config.yaml
d_mlp: 2560
attn_scale: 0.125
tie_embeddings: true
warmup_steps: 312
final_lr_fraction: 0.0
batch_tokens: 131072
doc_mask: true
dataset: "wikipedia_en"
MLP neurons of a small language model. Each row is named by its layer, matrix (up: input weights) and neuron, and shows model dimensions 64-191. Each number is 128 + 32 x the weight over its row's rms, rounded and kept within 0 to 255. Numbers have three digits each.
A block is one neuron, or neurons of one layer that tend to fire together. Before each block is what it responds to, as a language model described it from the Wikipedia text at the highest values.

Description: Surname first fragments. First subword piece of a person's surname right after a given name, in lists, tables and prose, e.g. Karl Hu(bbuch), Scott Wa(ites), Mark Tw(ain).
L5.up206:107121140088114132048120166123202153148160144090169080141134102100118161122118102123116127139142133157082123099201142107140084144155140139210138149170149090059100077113156111155117157143153117125099090163094128068108124126146147104125194119153068052108162170136127089109123185154085095090062117118172119142121115090169107080118120095152144131121154183205165135133145113148102115105137
L5.up295:163095084130116191081093047158170102152143127102133098190086165109095191147081146120133103173129141122136102116121160068144100143142146108161195072118145132126099103158137074142179152147180126161135156177114131099074158145129137110101128156143087063135087141106098155128188080137105180129112123115157177058102109118168131111141175107127147075113126119127201109099149053107170136150108
L5.up364:122160183182087076150177136128134119136132107084088093221146131116128113065101149149123169127125120115144096150069119062151099101169132100118130093122131114124100127165185094122121161082162141068136099128110153133088125120173104155097115162130111154131195122111147084116139161094093118149165152096083131095086128084093088154140067089088134101147149143158077108143096132180159175138090
L5.up469:089150152129093185138150151156164082123146119108118101192157091124115105117093147169123161131113120158102132083151162114171165150152113156203143161129122159116057108101187107150079186146110081123171126144142140097103173116100135120152129156147159073127104171140145152053131159145116132117080148121093124130114110141156160061119106094097137080129151118180139107133086106169172121122095
L5.up557:102108112135103078102162142078073099107160193124104086096106086100118111153124155116083095116113136118126113159182146132156139146143175117148139133103090129098069191089112128131174158134134152126167095148135204151123115053122082130093157169144129158159175133153153112136159153142109142175097117135189220122086115082188137170099157145127135151153070132121073224143171116158163070128131
L5.up738:132144120153130082030161129175125095179126134109103112131121079140095135139083187185141142156169139096170145172098089088065133113099117100117147117088133115132152102134108129180148116136103195094158111110070134129147129102157076098162143114125128178127137087113131179144162188136134129141110116163155103112122097142166114157081106132113123086129155163098099179152131117086098084150074
L5.up757:136120149093149148141160119162148044152156060046133124147113102125100120144112207107113110140128116125131070152103200161145138152148140122153162130125075134118191152131165176162141129140099086135143166092127160125119199114114151117106145129159152113123179059094107130140150144186105133123123139153107143164091144137139128115098092109110128139116102118180109101182099122118142124159104
L5.up839:123125154135098127095116137113117099159116128138114135181130066091138189127167141084125080115108140076117117164173150130147134145137120169113134118159120073099105132102088138151140168172118124189121151155154134143099132075098121131115129122124162134121127120129101142123144121130083131151064124106189154129102137117133101172182102081121192083126117154158108172155087120079144083125099
L5.up1360:080095126125155112075161154153145087168133089111116082152138118105129146167165146148118100137088158158120126165125147123154136136154090075114120121160077196102121133120100130131112146221178121101184104148134133092155105074131124140092165111087188123130135090126155086131108134125153086176021143155200172176109180174113183167084103104077158171124133131127074146109129134084208169099122
L5.up1542:116212152144018135088121142101109070132158117165133131122106137132099163107102151125139132132096129120141155145170082131108143105132133156185137085166116086134143140101142135159139180196208125117128144155149056129112168122133135185069158089175092131112130122120119092147137188120179138118082107156046074135092093077122182116072074171160127081132106150174163125143168087101165103109065
L5.up1591:118093122075091113123155102166141126152108127158142136044149102146121139134123118119101125154101105075086069097126174108172107117159125136167156099138122098085092156129127124174124234179159145138145185141172111123081153153135122126162137133096140111156097114138088158165104070089138111111130113105139114091077170116146155145055138122104176099169130155168173112152136079161172072074109
L5.up1607:161068121096138131092117070208151159157165102123134066139143166114069157037135172188154115124116111153075126096181124087141155124133150167127255130059139044089177104103108132134189156138180053168136136140084076134174159102105133171178132151104113148114139126137134143130121154114060143104115142126150172114121133158132094180167080144210176123175127059114178160146158139074208125088151
L5.up1797:110133135143126147129154115169174088137163163116136143136123112033139118170085198105110106114148088128124104151140088118137098109159141114156120117117119152140184140087064080088141164120153123134153147138161140143087159167083149130077099158092171116096119137127153138097108132101106086128091113153130153138106123135119116163132123132124148144126144127122116130090110136094150149149148
L5.up1994:141113108156125105138115103122117109131136121109108119115119098023113134152099060106103150230137147059143122120137059155151080126121159225145176126098131102172126122139165122112107121166118200155121126150184096139118083120113121147133146079070147123153086119125123155107120132192148143141152016068135187077092131097116161121150184140115149138192155187155123121102138131074107122144137
L5.up2157:075122141139124147091136126189164077112152130060137158147116126128124165232137114131148055163082150162077080145108175125134127143069159090141166125136141149131108158151108100124199095122153127161094135156124109163133121099087145144096116145119112152093189159109143143161123072128176162099070104081140183082110104102109141073170076136140090142094147149117109106093138073115134098128123
L5.up2465:088182137143136120097155139083139144185119155116128086149157148150149200144094124110131085201091090103101148110151117064182137132103147109102143137121140095083129127161129122172113187096153085115111089166112091137081196135107168158190183154118084128136146099094131116076117157125076108118138161109183153128108093134138081122116116126097136091160178137140135169230176079142096098118076

Description: Head noun of descriptive phrases. Fires on the head noun, or its final word piece, ending a descriptive noun phrase after a or an and modifiers, mostly roles, e.g. politician, footballer, medalist, priest.
L5.up54:104180104103134125070105096138154167118128165161128163102091135086088122155094158161118139117106090089147178126133100150163079129194124125173122119153141078143141144045131139148154093095110085119148112119181115085098103172135103142092132114137113196128089157119115060127112095088116123149101087077175099106115141092136136145172128165137152128098124092102095120072139111158108159119110
L5.up463:069165120031097049136156096126124144180152158154133102101126139108100184184166145115171182146096126207164146103154135142097142189163094127124098136148143151149192148131119187101185030128141093040088133118115088092085084185159111176074136108160137070103098133111108076190112142064160146104141112101132145127060207073165122120089115160122135124146160169137151080152117095159141145124140
L5.up810:085183161100083140056152143077144133149144214180106131094184162118115100079150125127144155110144131161113097121071166155152081124124144115150158175141125138109149051133124193149165142120098125130148092137155103121076125140127149148158109193114141087143083139155138084114130138090134101107138138088156155172105172113050147182112112070155095183143126165109063160171141115120168148110081
L5.up841:121161091093136127126140083153113102176161087154126117077119153150127131181126173134121190155095117141172143115156147164079168127147097172158135173174085097108135107142109179148121087126134131091070135162091123095127088114060097125090104124144121084129160165090138078101147144098134155144098144132121148071120145080188152140081140121145144196102152156164133128160152148137163124132055
L5.up885:080114159103084073111155140092064129110127117095093180095048148060155138135123134192089055098172153157137092117156104184109116159111155145136151121129084186039126143096182089128178147109169121125151152096160160122045113109134095122120111163105103114162116088089105140169155156123211176186077098141157112183085107123119117114122103158150154132135123121117066111123138157155126120104064
L5.up1076:072171105193100115144194138149120130138136124148159151139144115111074080125124086114080128099144140182104128165154132171154108086130100105150129111126065135103134176079121132177178133159085108102048049106132155161114119083150132136069166133148161169140112162149085145136136205130116155141115115129118111087147122110206172103131133087104151060136131166109116111140125199165098164108137
L5.up1120:082134121116060124163135125175135150109162131121065136073165128215145205129134151169118166149131110138161206165125076155130115232150119148126138159090087121158161119105101191124147090144106075088150120177109133091092155169092095147093143135145104065114164157115144089161144070124150160135147145143168107125111191125145140067115073149119142151179074110107109183182105109144101132146113
L5.up1161:131147192092101084126137142117116123156112143144097156050089135117123137099110141081167162131118079140217133199161120189148094119158074133133145170159055138097172122148107127152158147101113120102088098145091125090094124158140054153083163134152116096097094106150104121126110202061107146205089044159071108107104103085176134114147129143110148081127138136175107133100125177106152141158083
L5.up1448:120160090102080136154154060128147109170168098178052100100162142064119123081119133116161109086112088177129137162103098171123095125104140202126135158180125116118163120114099170156146130063129123125122134107170044138143145124147150112117155108139141157174089116135114026163151123100088059100135132097101159166140132116165151108119090161097132126163157131152103135116110083128097150116143
L5.up1621:122162112106078096120145134152162119141124147128154141083118156098089178139126147124116114090168109146183165145174116127139110165174178137131146169113139120148115112107128137155142122116089168112131111113138100091120089076175086135143144110129119097146181101068173092097119095126142088062096122102083124151114101151087144129148098146148117099142097170191094107125101111162110122079141
L5.up1654:092111157090132151064135169148179104132113153152078084110156110080096135088134173135177116116118116160175102130099124204144094090140144177098143151137115151117180081157086123137163137125143110101120094123176125105091102150171173141093186071114153149144103118117090187076178190063121114131109131124135175130090129069092137118169083100127168105166073114180079082092168170131158158101128
L5.up1658:092088115094080175094171155135098100183116125142131134103104066175141121118151112076166153101159158133132164135131130079123132143132100135144157148122129153091124114137112149141107118167129084163135097135114146133110109106177098152032162149108128076133142104134124171070174167108158182138076148111127113110103183134150115094145143115151165085125094159168100143154124141129143180116112
L5.up1789:119168154103117110153136134116145125122081132187112129092121124118136112130113142125099166147140133173081180067129172069117143136163136154098163102121128117068148158111125166137148119108142144121138080171101123100137123127133077137126126162125107144097118112195069076142103137071131204148162106140165077114082082154113073116120130142088156210136089118187076117103148127172171127089164
L5.up2244:148129118081066109156134119107171154175121181120110155135116181119112156103136163125142131196092113147138163080098148081143210132088133066154126114112075110103094088117136127120181142153134131115112107132112099159066124171119128099134156136119117175102119151169139056146168124104132153160139126133104144097093121079165063044125119108073126149116138123148098127187156072138137126063115
L5.up2391:083094112115000110137095136154130086167081123126155143112129111086159143179134106144096120161085109124147168085153112136069158109106099117133105175170069103117086113174099093080130160136129163080110147173175098071070100122163124103089194124098139144181111081122139160110066158068192127114157125134134149080089117068158113116081141131143133162154100186175086103109184112132110116061066
L5.up2449:098175069093126061162160077121072115124188088164132129033154160121093172148110133100076199101135110173166140104123084147127161174161140075139160095129070163171159126093116157105125067108100145111130077133121166090112111111150136147038127151148122131138134168159088120158135115152108092095116119117077146118139115153101125165140142157144140170136103155198079154135187098146103098112168

Description: Capitalized word-initial fragments. Capitalized opening pieces of proper names split into several tokens, often surnames or places in sports tables and lists, e.g. Mir(ren), Di(mitrov), Pan(ama).
L2.up712:124217176176128124113131127197124096094167130167127164113153093144162110119115108129172117122164105139161112133113166063164135188128074126164136068103108067135125151147089168132177121115185146145152061149122178155170167168160178150151108080131193125097137131127102158141099185094137134127116154103077110117050106104161131123098135123137172117134150148083142165124083141134142108082166

Description: Surname or initial after first name. First word-piece of a surname or middle initial right after a given name, e.g. Angela Kin(sey), Peter W., Carmenza Go(mez); also species epithets.
L4.up1000:125113110129120118118155129130164093154128161094114078132176174127132173200132128139165056180132118158089139179099100121148107099140229112156136071097078104153123134158095108208123172133180148104183176178156126121108096160183135101161155145139196149089112111170138140129131132121118161145141103116164184098068115133172166145097084114082140137138157112141130146124135076132149114102130
L4.up1236:056116153118148141057122050125194094161181094114137105131123160104075180163106148130144119190114078107091071148081146119086101158113120116173132107073121147104129138121074114209188197158124184151137115140108107106147173128104145116102144115210156120109169140138134123107142165169140136127155107107091114093108101071139203150023115132121158143154147131159139131135162046114155146138132
L4.up1241:083131138088101106058178087143176096146110143150096124141103144134131126189117120099152121133095106087104126139085134088118128131149184062124151134136127149110133116173142122197152203186193150127120110115122092119083157152176140102126172164178122133113190165175098069101109178112095174134087128081168121157121143140158144182114185113118110107167144097161128120129101081129150167093114
L4.up2139:078080102128133095045130067196132123178195156126099125129099164157112186104105116143142099145072107123084150147151127109154128135176127056101131144095101102128176110164085202166183215163140103088146146129091108116151173166163105145167104150121166156117158113126116051128162181091096116088044120117197146119099120111140126141092116168139140058106160119106133102069143104127113149143154

Description: Markdown table separator dashes. The second hyphen of each |---| separator cell under a Markdown table header row, as in |---|---|; weaker on scattered mid-word pieces (anxiety, suicide).
L5.up211:111096108111124131157061188120150167146086119155119059162113130156103136130115069075139063133147120138184088148185120135119193105124189177168135112130126146132116127127157139154149133104175141130140114187134155128103131138186113078083109102094107090121146138159138124124142134100070140108090173102117155116105112093200098069177129127217153100151082079141101150186119107142140154092071
L5.up243:112081145163044091111158183094140116129110148137131080090119084088169102105056159107177153182099132150140131115151076177173123144139151116155174090097151174096171124131153092165122122136200135098146096154094148114119122110145069118106123155124143080141120184129065186126132220085121120161152091113099117112105171124126085102111058148155113116153121191097101114139138125131145194131101
L5.up457:156137101180073086106122139135087112116188126106179134152118130117080140142105142135167143110173079141171160114160103114140138118113096123124120111138137117114144126121126150141128186106120104123111144147103123142136173060127149152091134150179107142128173125126122147088064221142112116127108171178070107084131127129156134156182176146126107115084157134159102109139134145134097122099129
L5.up657:091103128100097128158095140159156140112108200166145154092112111115114149136132166178203117132099145100189123175132060153160140088100157177126154104167146113019149108109119110164154212191174093126160127161129100148131172090125148127133153172106106137170133107137153121143061159086136108187099156117162124075126155081138123113147125142070117070131101132157145118132117137067116146100176
L5.up802:136159120109112128113139171123151102120173147159112136146135122141146228103099095128155091151147148140154129161119157115148089110133075145116166156159153113099190169109090211154127174150151155102144098153077112179097127120156121078142103097127167107136159109123144114106083153147101071063129100109098086165085145106124082086095095096054156117150114132050124118111145079118156119111135
L5.up907:090132126129096138135120113120155128140102151173156185068100091154086138143135156092137108138080126179118144110169150138113130126102106166136162221042101128132161156152111181080135101168156121107116053153135108137133141111131076122098183156125158117155126135175105052115103145131151082143193126152108084058090150120162118129066094175129185180126134144108114174125192055102137147136187
L5.up1030:121111132093067086153116158161098084174125082144139117104144059076133079153090096111109127107146120107029146138141170110136185120128135174176159114129119132097110156141092101108165137123129087158154089158141134149175103128115075089159156152120146119151156135162113081092110173101116155147153149103121167148109116075191128239150160175097147089112194183128125097142149121104131112107124
L5.up1048:159146115120046183097170221158155159147170162087095073122119068128112150100107177118125071086176154142108123212069129167142119134129106114101136131141115080130128118065124179166181106149140126091059087167133113159046075101098131159107166095080129168106133118147078094122109129076095167138059101092164087127129145096168183110074167145077144159168094092109093179120158114114148144163132
L5.up1050:094127132129070054140190128129096124117103150175147110151132121124170156135094141150136145114137137146145167168183100144155133128081129110120152130110113103082168099121153160145149105112160175146165123125133099131147123059116093102163124147140129161081146072128074118113150164068146103137148100094113173183109183131079063131160110153111104130101114112154143114114104097159139143117139
L5.up1693:102086072127151199134111121104149072108146118170144141082104130173059100072154150132072156119190173147154167171196152130126124103117165174137163129117159122083230096129119199098142145094139148121167095128124135140156190073191145131094099106081155084105144097158087099101143175103110215099136135096066147175122133096114112134152126164113147080177134136149128161181110138084127138154142
L5.up1716:122084075124113161116073143147165201161085116170095139148177063131119111097114161072140159057128152151144154121149101142117126162094161162139161115154065177070155124089144112088132136146137165108083118175097196151121142104166133052114122141148088087151103156154088069088106116099132124135089134126126143107116237122143099168125062127142120070090108054139088146125167110078153122090116
L5.up1885:066125164059099123090126179084161110111160156149109155150173132119027133113142150092148168120096097150157108169151150116150172187120132134128178140123172109123127114139130177108171148127210117099141076108105137174156168149090101103118146145156135116066152137167140156167087140132121192100109152108078109129111141164133110123069098174096120105156123101137113111136090104116153108143100
L5.up2009:092102135123154142142151203104079106143173164138066146204124187099077118078119118194134171120127116086131125146081126134180142156184167134133167123186168171119140061094087159121157165170140124086216136110152137132160156077133132062117099175098156096146109123161149116116069170131129103162116096209176076124133144124117126095061121151103178130071102140141095111099164164114124170165109
L5.up2045:071053097116130104107195060167103147186165125132167076125153113150160157090154144149125136083132161145143136115177139123145122122152136141123119124140120165090101090121101129112149206175146097137132056130192137118097141161102077087140123139131109149143080112155113144121121127150154162116074126125114085103078190135096055080076112110095171194141159143183107141132121106095155110143168
L5.up2280:126171082128126163172081185099177161129098150161155087095087139132150119124137115106150128150137141113119077157174135125081180100140146093117081108132120091101188146190150130156185140119179091102066055178147115107084126126203147132103103144128114123136198171144103105163128143100099154127153091173140122128141115099130140096163113134142157119099145117143165145118151129106158173112108
L5.up2490:094048130167117109095144126089172056103124120138140086169119082182146158154142076145176127157083105116139087151133144141157127144129136163154134169092108160088147042133133154100073170139150116030118093148087197099120193075149118101142171132127065058100146126172104115139143214100145141115091071154104148123098122153097040137102107114127100178176140111092112118136187138136130127152121

Description: Person role nouns. Nouns naming a person's occupation, title or role, often the final piece of a split word, as in director, guitarist, administrator, psychologist, coach.
L2.up1435:146147094134128105112200185138105113142112156126117070168124170120113120097117141164167142140134123177117141096142126158133169148127108124133168134139144162110239103143131093155135181143132082129098108152118125143116080095161099090124113144163096104163146104129093133107098118124173159115140129105158120079128130127118116148136127157106149165113132130152084099113101118119091151164145

Description: Indefinite article "an". The article "an" (or "An") opening a noun phrase, often after "is", "was", or "as" in definitional sentences, such as "was an operational variant", "as an independent"; weaker on "such", "of", "based", "turned".
L4.up1048:176176135146132121119198108123110156189116155108193129178148164106121190124145122162133136141162129179153105167070164122129147153128147121187139105137117138150149100124087116130156061143215115081104059146089141116186144171196111149115171123101163141121126183131117116137066155129105133152132120106117112147095144148096160093093058087166145155135078092108135165109125148085162110129117
L4.up1149:136095143079119128140114112126039161117115119129109127136149148107120142148084064095115100110106053167155117167128104066143132119138154093179114131142137114145125068077109100157171121118170133113162102164165163073072176120211108098140158249166147100175098119145127130085130131132120144141083139151186151161137079124179070175141135129196178144151083150105084162187127105095163157101150
L4.up1185:141183178146117120109106121098144138087173200094137132124143129080103129110127125150147116117203129148125115136110141054154093121108113104123130110105154139103078131089135122173171130150128104154123073145117132145091149096177153144128130196112120138109186200163150122170136104132109185153096123130055122167141131118153151064120106124183177081102106092125047123170134148111152157162116
L4.up1415:110101204093067126137107115143113113146171118145073050113136134107105129108127126146111145099118115147110146130099105100140111057152102170147148103133124058128100106123115135133143138151122108082150118118135127104105114109138123091051160152148155125197122120160142116143171158129133154153098123189163197127104154140155108145104084150165121106089157092131107116183110150109144148100176

Description: Markdown table separator dashes. Dash tokens inside the header separator row (|---|---|) of Markdown tables, right after a header row such as election results, discographies or sports statistics.
L4.up1008:072127110083121144115127139116141164111143162160153114113125103128111117106093066138157076093042110132098092103154134130154132150090087169149142126056123147085195122114128238108109165143082141171112137130120123133189191097128173090121137136110120153126183138110147155153109145083138165126114074103113114111117191114115057105095184098068168106151162139151074147104158154138132160138182
L4.up1488:142103168149131197167142093083149107174123129179133129114105117120079209145152098178143130101112109126150136160093135128140127164128187186192123146075107146132098110138089162146135186092175138091169082154145158142101109122127067125146098155151106069135136122134073071107124194160139133144126092126078134113111150097110130140131176139138106091112182162154077137136178086076133121120141
L4.up1743:141099153123115150112158109124168132153168124155087087122128097128127139144114129125173161110089099126130156166133065132112196146099166124126141090154113109106160095154157136109128125109158097091109123248171109175088173119161166135123158143145132153111150143164108144078153136113103151143122162142059088146070119079122112131176122187111183154091114096164128167144135164083141138114105
L4.up2394:162123184107107172175171164076170151198129105122142111128074149135131088112088125154152160079155122137120129157104122107140145099124152130118117095138107101112090046166116211144142162143134172087183145148140136107136103116136070117174122146129167123105139138111075124104129174079097146182123113111103153137116156113057160139115109161110161162152089151124119171133137147091162140115165

Description: Table separator row dashes. Hyphens opening a later column's ---, usually the fourth or beyond, in markdown table separator rows; also signs, decimals in numeric table cells.
L2.up1885:098132088147127070182147115113175145116120152151140097160103106194163143148128142109103077141173163118128108151066138109108096174100142134160170116079113129165173140125127189133196158140144121100177091145178155137148095114165063074118146128115084096139153076127121120148131084087160094115109112137108081147109125108082153097112180107094108107125110179122086171152133100128121120106107

Description: Role and title nouns. Nouns naming a person's role or occupation in biographies, often after "as a", "was a", or a comma, e.g. editor, member, director.
L4.up130:100153104160128137112140149133119137175093185091117109129087128108125225116116109157138145107161108165117164155148146101184117110162165187163150157164174162119127086088129156127097109123110155087200129120091120076124182112177117089105152134087101134161140142133160112117153129108209093124180109116186116151110144144073131115174134126179136101107074143121128120117142100120147192097160
L4.up553:104104159097172148079127163145173089163135154144178152100102131099096160083118142129112130120160144139147136153169133133149106100154151130155175149168157106088223168123101098196195194119126107101166126116158107171104078132169103091118192186168138074159123095176098105081097113022141097138111096093164083124093150139109139169144127151143154168148140125181150156166134115119123163145157
L4.up1573:032162059081145078106168124118094181133163154196132157082136154148061227123125134093128147124149098109159143183163121100152114124174141095117159120147100130116126132079089088136176190166113090088151095118110133094072113112105080074112186144160142092150124086125122100116105154067155145073083064114133144096120165129158137177156164136151163101157097149177104177112101160120126163091115
L4.up2275:106164104090153119046198129175115136117181176138151105145110173163099177115109136153118184124175142158141108133177141136181111129147120080126101148150133151089159095158107144152142190124120107083162160143110124110100128074124136121106179170178108103118106079135153131099105162057175143109126078111138113115097133104141133171136182175136148151168140147120141149152144144100141185123110

Description: Participles before prepositions. Past participles and other verb forms that come after is/was/be or a comma, usually passive and followed by by/to/in/as, such as known as, produced by, located in.
L5.up226:058185104094131101060145160146159156189139172157121125096176105131164145115134077097099167108132137175159165104073192109129170138168158139181109172156160132086157101169083107174123133112050133091125085151123143094139086098120119080111168123100122150164120151134120098126148143086112171125134165140149162120143160065097128155061156227165179155142126102093143178148151086092103155104147
L5.up496:145143153088099141094116114127143132130099169127147116093088126042168122070170194135120126117185175118139115135109097107171147115150098178151179033122147128012122111121149103139191130185163093155124127172144161132169165119135122072133124140072138139150098145178103120133103142155096116126126141134127174126094181107142117105117141096153147077129132136173134142126143157151160094090092
L5.up621:163128081190124110132115177117116138146132139198120100146135101076112117083122091141105134147140118139121090186104075106200108074154179098162131125089183182134128111090106098098140139117091107088144098147131153097077166092155138080151131140156158199157142085146151144192163124135162134102087174143130160146140180139123068148110129122128150066161154151139148082095215118131105093142127
L5.up1212:081112122111125105062187180090063135091161103150093115163168108121116187108090191180098120222098117164111180122128171117108155128134156066128118125085086149064121129137141127158176110123123191132126155186115147152092080102141141069102138126109147110187150119141105127136165102116136083130114116134166137109122149063149100132118127114148101180197093107112184117130137094158125111095102
L5.up1248:079171113113138090131155175129089067119117146203167109185164124111110109148097091153098132135122118163192140126136146081161091201105123146148160110131092129165120086166094196165170144140139172078146104177156165095076099148099130061097160129134135151121177120149097167136206116042161153145087139089117142100142143060103120122054183111131140113165208132106115139096131063154155101097128
L5.up1263:094123131145079152153202144171118131139141185080065090169156137139106078088106118134098141147147130209143172083124147106122121090113152072146171115137085150137117112091200171144137070137065183081115145150151128130103085137121145059146125117127135134174108139125102161155103121118148120176107129171126120132087142045053093128098122066151131081114129169079158087193160095165140088124131
L5.up1361:136082136137117120057150106157096128164154155112125146087132112142154123148111174168156119110027120076100196108150062056133119140113174107107163115122123178071136121158155176111141075170126112115110171175031071139118100172086093118061123126153117114187132125189118098117120192133117145129025122124135115126132145106152094073148157113118138190099094118149098169129148093103141121159112
L5.up1594:107072153120120196123123137075136097115115148187132084155118146144068124084119153134155092145105068164073099176070139121156144141132135136155158131103131141100144125156131104093148113156092081175066108131051144142111138141171064111129177165081116078115143163111146119122146153127103160181138186159086164111121198118121112147122203082120143135130042106185089119212132111114124159111147
L5.up1706:091140134136145137155202198133101103132142114081139101102100077023127154029111090197107161147159100133116169130076109166101151112149144185136184120162098138175118069121119126142186111151156129093166097076137171103086109089132148085127161132105191145174114102124106149123109130161188090106101156171172188118142146132105069187127115111180155125142093127134125121111185122076124133097136
L5.up1798:075085088105125137121138127112176123109101162127163048116135132145097106142112099113139221045164086158159155163110109074089119146118111121183165090050109117151141085119086126116108114120142114103175090092115157059166169117055154090101145142099127107131124159172155116114112149101144118134068142191144126160125095065141082126130130096211213127199112081158121160121111112148108187102134
L5.up1942:145129123139116089161120165107143088162129125128123039216115155102152116080125105133186116172157128155147151085186157111155084105147152195139143110146117126142115095148126119097105103129180137116169166170128133120107122145174156121094112185107143104103128097126150152076168066104147142154073199127140185139150189161113129130144107107180189143096133174095122142140149096081166129057142
L5.up1976:114127101095127150169120183128120095122176163128162126137107141068148122118148136148109095200166156093139116162065105145130156103141121075229125140101132136137088084108152110153142107072193097129143114121113151130144123126137186066111119193088125187106073127138164140148122111088109163134114119144168119096133115103046036155136106085138192094134131066044136162131145150110140167094080
L5.up2018:126107053124096133138151169091143101103144172161117125156159132116128093066089121176082139124149054175018222114098098077153091152143113071163143088119102128142081112145076113184155102128133084106085071127090118137121083134142122045135139104137117056176123164162128164080131107122182175134150140195201126130119099072144123145123132095156175129136146104092150113162118087103182142104127
L5.up2168:093184066138175085072122160106096099138159117164142129124160154109160151125140060195098140121125108168116161131081096105136138147155122133142144140106122115104074088090113112138171162162138126088142126147142121120101164126147155163092161156151131089120142152189171138075158076140100108148121133126112108137139106146123122088139110144149186139125090081148118143162153132096170147125176
L5.up2529:093146125116142080165132071120139143121173144162120096160172104127112182181104104122126116162104138146198146111092135155179142101138113111180154066161148087157094125100088099140153152120141109123137142146105094172131112152114107112080183165158120094139067159172195145085105101083174139119041103158132138106113170042162075136110079111168172118153130146091096119152083074098138195115104
L5.up2547:124131106143127128097148168106115156127171198167129085122156147085124122077100111124123156113153116140087163114104137084152132131164159148140163068102130143139125073097085149135176088126174105107167058111112170114133118136149080065116122160146179095118084126138147116102166146156169146138121175225178124158133122124122084178107121145203138111109111082109107113115164071094173106114157

Description: Passive past participles. Past participles in passive constructions after is/was/be/been, usually followed by by, in or to: obtained, broken, recovered, seen.
L2.up45:067153140149190107166174138118134104107134127111098129138076182121125123144108107230088130122153108114188159130103163124168085081092065098174142136148122147145120092111098131158114101079130174131155122141116160096090129129191160047134131119098134150172141149104113197120157100098181116113123125196163133147108125104106103116127141100166172138083148173149121153174084134100114179116049